From a checkpoint of a small transformer trained on Wikipedia.
Training: a variant of Muon for these matrices, 6678 steps.
MLP neurons of a small language model. Each row is named by its layer, matrix (up: input weights) and neuron, and shows model dimensions 0-159. Each number is 128 + 32 x the weight over its row's rms, rounded and kept within 0 to 255. Numbers have three digits each.
Before each neuron's rows, "fires on" lists the tokens most often at its 100 highest values on Wikipedia text that the model never trained on; "fires after" lists the tokens most often just before its 100 highest values on Wikipedia text that the model never trained on. A number after a token or word is its count.

fires on: "9" 25, "0" 14, "3" 13, "7" 10, "8" 7, "6" 5
fires after: "." 74, "," 4
L6.up23:107204122131138072168115162137155154124130111194127161111149152089185120097119128115143119141176183117115112147114112112163114094128154092109084138128112123178074107133124113112107096131117155183105146122097165147105178161081080119182149093131182131109176104125128129078111118108197169125143081159064122136139119102138157184127155172086070161107140133167077148065117126149101079167079055143127141165125131123091088099100165122097126119140075180165147175132107071155163079159055167

fires on: "0" 32, "3" 13, "2" 11, "1" 11, "4" 7, "5" 7
fires after: "." 28, "5" 9, " $" 9, "1" 8, "8" 6
L6.up252:139135145112125123140071144150137083191120123138103144159074193178138103139136119139124150156147167123112169111190085103229090133144092055122154103167154108079160135158162067095111088145101126168085190147140104153103142152093130155095120163127107105148130125071147156130091093108132094149112078129092110112160105085156150171113190165122167121071128141164125180097162113133169118133106073136127118139112182103143143108105103171162084135119091161108079191124147146183140106091040134

fires on: ";" 28, " |" 25, ")" 24, "2" 5, "1" 4, "4" 4
fires after: "0" 26, "2" 16, "6" 10, "1" 9, "9" 9, "8" 8
L6.up109:135093097065097117129155138173160173103149191108142135128192069117110141103126126131180132149113117125165139136102107146170117137190120176116181109125151165147089190111143107138166147186074110156152160080098143078055102121131169137059170109125154143150093113158190084109126152129100170125150120111099129104130181161126118039151140122110079177122113105161123175135142169164117098101106188148081076154115135122112130127133121126151131103091060098139132164155131096065064126072157086

fires on: " |" 58, " At" 15, " well" 4
fires after: " " 58, "." 11, " as" 4
L5.up161:120195084167128137102102102144095108057096163164124090095134130105188127134110113145147136149153196160160053158158098188100132123127139177079094104166156189164095162166133144118119188168096095087116170100157169151169171154112169127107157114100150113085137121098167126137087089112135183099137130202144164110105110053100103117110077118168099110142140117071110159181125092147158133125159148109109191090158124137125137125094147060065141126119135175138094098090129139151132131097149077

fires on: "==" 81, "===" 13
fires after: "\n" 94
L6.up615:166133148072154114176126092143129161159074154144144135140116110070107153136146255107173080135170150143133170124126091109123160150145118087152052157176136103127179086140091108064102110143116160112133140158124121128111116117166127092169118109119108134166123087164119087123075103163190192138143138104085147095125130138148187086143094078120134103130169143101110171151143114125177161101125134083129132138137106100157106126114119054183144127102180110083104144191105083041149114121113080

fires on: "U" 16, "ed" 15, "V" 8, "A" 8, "I" 7, "1" 6
fires after: " A" 21, " I" 10, " F" 9, " H" 6, " h" 5, "A" 4
L5.up557:098107107126099113134150170106173124130126162167126102103130136134154178141135088148158141128109125138137153135117096061119129158067171165151126104162163128099151135088161126095121106075131169130068159157132143097169089104142183095094204090117093174157067090148175101143179164157113164149048135087144115116147117175120124127157124144141113138059162130100120137120118147124172159126078090191147134076167191146180157108124073092103097108143099075148121100150172053082085172182155091

fires on: "D" 32, "H" 16, " r" 8, " ra" 6, "R" 6
fires after: "\n" 35, " \"" 17, " was" 7, "==" 7
L5.up457:129125086100158054134123083164098143209132104113161119145150155132128135212119206152189062073197157144083159159109136139141151102140167119122110112173118163080170167141072102059149064139124154116120119123172155141112115129148171093108178147186129141120088091125120120067119161125091128151101132152114127160122171156124132089153162142145061087111125149153163113174118138112115092099135103112149093143132051064150129117141151145075117132123124169092138059111095131083145098125159105

fires on: "7" 27, "1" 10, "ext" 8, "9" 7, "–" 5, "x" 5
fires after: "," 30, " t" 12, " h" 11, " H" 8, "9" 7, " A" 4
L5.up413:129156136163091103117071111156106092122063162147177144148153158126149134135091064153071143158099098171173181113097101075157122164080078136106128140141126088129098127106169154100143109136132184148138138153107077140199124180138179133144128133134074098162086140132178146121120119152123151085098151137120123167063091087151190187142106133091111151069151113161163074113163146166124124157089126183085137058189185120109127127082125082119081097169114123175103103160119076116106125093154149

fires on: "\n" 37, " |" 18, " " 7, "1" 5
fires after: " |" 43, " " 18, " Cup" 4, " inst" 4
L6.up401:111111150112117162180078119106160135093086126133176124152143200142103127110160157144147113163117174178187204078139130114117158173147148169085134105103158132171140109074136105165156088156151112144178220133120107067072150125177097118094108133134129132087123098101150128182114119134096175085056125065145118105073152166157132112151117074100118107112165112131122113187089067144171055122150119146111197167147139147121117190150149093099108102100154148139124153172131135077108153133121119

fires on: "9" 28, "6" 15, "4" 9, "–" 9, "0" 8
fires after: "1" 24, "9" 14, " " 14, "2" 9, "–" 8, "0" 6
L3.up77:158117115107113151093129144198173104145125218140119144129129104117198114113143140142159127186173120075160141182097079080145113142125116108128146144153164124082063174146150156116190108134108144136120161152086112149107133071114080132161102086111107063135081141155131121078141148137126092123105156132129095116112123164197113121161107162133122063145138136103150167106090108092078094116124133076209111165163121122166186138149100192152156153129185131152115171151050142064130098119074102

fires on: " " 34, "j" 9, "1" 6, " ev" 5, " Ad" 5
fires after: " the" 49, " " 14, " to" 9, " f" 4, " con" 4, " in" 4
L6.up184:057182075117126089121176120121177141168182093147099119112129107186152158123133132117174146112105159184111180158083105097182108132123122121121129121112178135149163158135119145174072106083122109167118104092092120127147115171098121151194066067106131092098129177091151107121100124116202123120161138113110179090128062163158096155151128168157148094108088128063127151178026079092111156173144060113137087114133111145117114127143153126172154109097143154152138115135116125161114075156134080

fires on: " " 23, " win" 9, " end" 9, " final" 7, " top" 4, "2" 4
fires after: " the" 27, "aged" 13, " " 6, " ft" 4, " to" 4, " early" 4
L6.up70:076116093095186124133157143111174160092171123176109088084158098128129098169108150072149148163158153120110156062105142097111169121164182098139114188105087128162090102218115136171139085091156145152164138135074089176158092177083170139123111074106104106155095161092100079146064159099178135172161153086118140119143131177083074172113142131159139123125114097175107143146146132138141123144174103126128129168147110063076128096169126095110103150171152154174125110094145118157064116164111131

fires on: "4" 18, "9" 18, "8" 10, "ent" 5
fires after: "." 49, "′" 4
L6.up585:076113163128152107150067141192112105120116154139104101115140165133105139122106137163072140109123193107189124170161112130117102087132096171114087151120171179150132202156164147112125145134116142147163096146101094090139111157144138098119081189139117156178039126166169167079117127074177150082148100116097141150160111155150136161099129083063144176082090099115071162107164096135056134110099107161130159140096100048111128141138121162122096110167113159145135161126096090086184066152133148

fires on: " " 56, "\n" 14, " |" 8, "." 7, " ." 7
fires after: " |" 78, "0" 7, " " 4
L6.up391:174132164098100077110150156141162135099090136138156155133180041141109162105122185106182131077126158161186152118199133153115144137103144168109166121078189100119106116092126103133159125111120115206179183138123137088107134145139116063072107116147139142094153018092127137105116115115145110102150107130120104107075152142204110109129168159126126172079112064148142050153108130137097141111135151090165167128182095121121139199138127189090171154126135136124130135100113141162105149136144102

fires on: "2" 23, "3" 18, "5" 14, "6" 10, "ed" 7, "0" 7
fires after: "." 63, "2" 6, " sh" 4
L5.up600:132142152149137134146043153132108136163109183116111183177080146127103155143192124133179139159164141138071148139166092119107073157139143079153105136149131110151151121135114138151101104140135116105163173149070137114094121156112174094145183160127176073121151173090080119113101088069138134188102112111122146113135174082150131131113161136150173108081113131087136101123097134147088127161046100180122128214109124079117112143067128126136137146051132167149137170146183171130174094088056090

fires on: "0" 31, "1" 12, "c" 6, "2" 5, "8" 5
fires after: "," 37, "0" 11, " O" 9, " Ok" 4, " Mos" 4
L6.up205:100114058112123089161118076118162146100122170102158127190162145158130170156191089131087151104120149105117090135111133150162190077140090023149167093119170106147132097099155183069150136127152116108124151116062118113143099138136161162199098152140156145161139028110117086103144072178152130131094140101140103079134149114098119151106121186098152162088096160150112177095122075133099093156096127152125146135139143147099139131149124160106080112084075182143087144165169131143162106119102096

fires on: " of" 34, "-" 20, "ing" 7
fires after: " one" 24, " list" 7, " All" 6, " St" 5, " Th" 5, " Gl" 5
L6.up282:128129122155120151086129156138174100112119113136094130106124129124157150160147173088203117141089060116123121131117192145147131101118122170085169109118185092104130134145148149123144063099177184138078120187133128160133116163030087091173187162129138086076110149124155123117114140143119125097111158155109216122132106119202086169181113076110158099136164097147097120115148126137135107170097179145106163172112126144108165140162113079075138049116104102155192063099138104101107114126157146

fires on: "1" 32, "2" 24, "0" 24, "3" 7, "6" 5
fires after: "1" 30, "2" 27, "0" 22, "3" 6, " " 4
L5.up184:178141071125126127136115122149106174160106177125079132146196140136094079096126165118111084122084112117091108171099109112132122105149154140135126160088110122132173155165069131145137088139111118126171143141090138178161119130162129068128104091086109135140175158062125089072116119139125118099112157079105123158113126150194191149170157089130119087136085114168134076103106077159119080111148102137203191120092141080184109164104163152178170149146131158115116197140139177127113061047096146

fires on: "9" 62, "0" 11, "," 8, "–" 4
fires after: "1" 56, "2" 15, "9" 11, "0" 4
L6.up509:106116077091141124137128137114101140095094196132120171131085091144131114132139106088153130130126115153099194145095109105195156115140183129175075143126128092055086124132110146133139118123080142054103094077122116147081129166161100180128120086090131091128095144089141138168085117156154127150090210141097194136140080204167125142144150133145099059137102196127106129149113101147151168122105156160140161134107153085192147154175076141140154142161183177184148092152135169139128078159138162

fires on: "1" 45, " |" 14, " Th" 7, "E" 7, "y" 5, "l" 5
fires after: " " 31, "\n" 15, " (" 13, "." 11, "B" 6, " \"" 6
L5.up268:078155146178138107121164104166105124178174078097118081163140115165109128169066139205095121137121079076154113165088051109145156147113125084124138076160149115170116105160143116127147150144101165096071162081116135127124132168143160151135163140113095105160127125113158159077135144099140155123147130154097074156113115117134103094143096101144073183196149128049105236111189125136137108119106113080137139145110100155146162125129110086129136152133180082110105107197152114085173068096113128

fires on: "3" 23, "0" 11, "z" 8, "5" 7, "g" 6, "p" 6
fires after: "." 18, "5" 17, "3" 12, "4" 8, " o" 8, " E" 6
L5.up64:126162134104093128153076137105121163132116098188099137081096152171206150097113146135145127114094144144080136075128126127165112154088113124153119131081080092118153106116159132088149066143150137175099176145123153134115147127125146169080155120156105096124146177095154074102127160165141114058048077185100147123112169136153108156081118083105141165114076124182114124120157141127079094118139149125126121086083174117131113183147107160154171106122136155079147215190103195209161130103106091

fires on: "8" 22, "6" 11, " m" 9, " |" 9, "4" 7, "7" 7
fires after: "9" 18, "6" 11, "5" 9, "3" 8, "7" 8, "1" 8
L5.up587:166152175148125111138152148130201129116093184147123151113128084150148106109143121096081112129157137119182142163142176093185130118128153107091085135103042116126099167117081147156088139163120127128137127105166188181148120101112100103067146090129107065127143196149142129169136169154133124085150142133088151047122114165145116120164139158162074155108124073155118105120169086146130118155178118142155173184117155114087126146138134133126157081082088093181123136131073183051113108038144096

fires on: "\n" 61, " " 12, " |" 12, "." 8
fires after: " |" 78, "0" 8, " " 4
L6.up637:141137150158122157077134150098150142158122152085159171124111105151126139136162051113156131149136177171140096106120151122159149182091114224122148138154161098090150146129120090202186123110117085110099183169084144108094144085172069080108102133116148067089092119105081137138117139121097139133132096125133149118065122075197155066148134137169124106096170103130129116211167080105128112117188149163111173103166166109114143194134122135133098103144143093092104148130125120122067184189131141

fires on: "C" 65, "P" 13, " inc" 8, " American" 4
fires after: "\n" 24, " \"" 8, "-" 7, "==" 6, "O" 5, "C" 5
L3.up218:227141130156115104147148130162110135147129084130162124125102139116123121142173129092140125116144105099162069163149161168130124062098102139142165084048153154146090080160107053118177088053116119135129181160158138106120100110136148124117113122138178063149098129166155202145104138157142138122148154133155139191137141107165154144130164125040120163127067073134117158096150141177114128113123099089172121149094096067106160091119132164165160107155106064103178070109152169131092117137174126

fires on: "-" 88, "g" 6
fires after: "\n" 77
L3.up321:173146167156142110114124167135101138148152117136091091053129133103161144152160170161133088189113134137123108142127112111199091101115135108120132138118114117101178015204166145109170101136175118160101175135092156173109107154143079180126169154128148058082124154154139148147072160088085136140106219104136122158101126095139131086155105105057075127136129133153077113129130127122117159072112108083150136121147047140159157152158101126110118150130142106123172092104120133110130034131142147

fires on: " |" 72, "at" 7
fires after: " " 38, "0" 17, " |" 13, "hem" 4
L5.up273:159133123163136141114075155126142123110074155128131108132130076114126209142086127106128119162117170136134078124137108091128078170118065151112141110076097125153133122182117117179147140140117117126162145084145114185101129150157184125132130107132124088085185052164163129138182111113089110110181137195127090032083153175129164141138155159155153177093185169099178064124099102162140122113153150103127144129148079131151199111141154066134118117129162134152077160117063124177080076136116133

fires on: "0" 28, "1" 22, " " 14, "ound" 4, " ±" 4, "\n" 4
fires after: " " 44, " |" 23, "|---|---|---|---|---|" 4
L6.up215:110122164078084123151120153132124103180111132110141116075120132121079119174164178107157133141155120136141195118135136120131132157124099141122131102153130118082159106150127110163115045117204084163166167140104186114114096133137100154061161197055122120182071143123106071083130147137058147081124126084154172113134076155119128149126116185074180137072124201142141112159124167104114104167161121170088133062114158068072144128136095188135085136140093150154156105121150156126127141133151134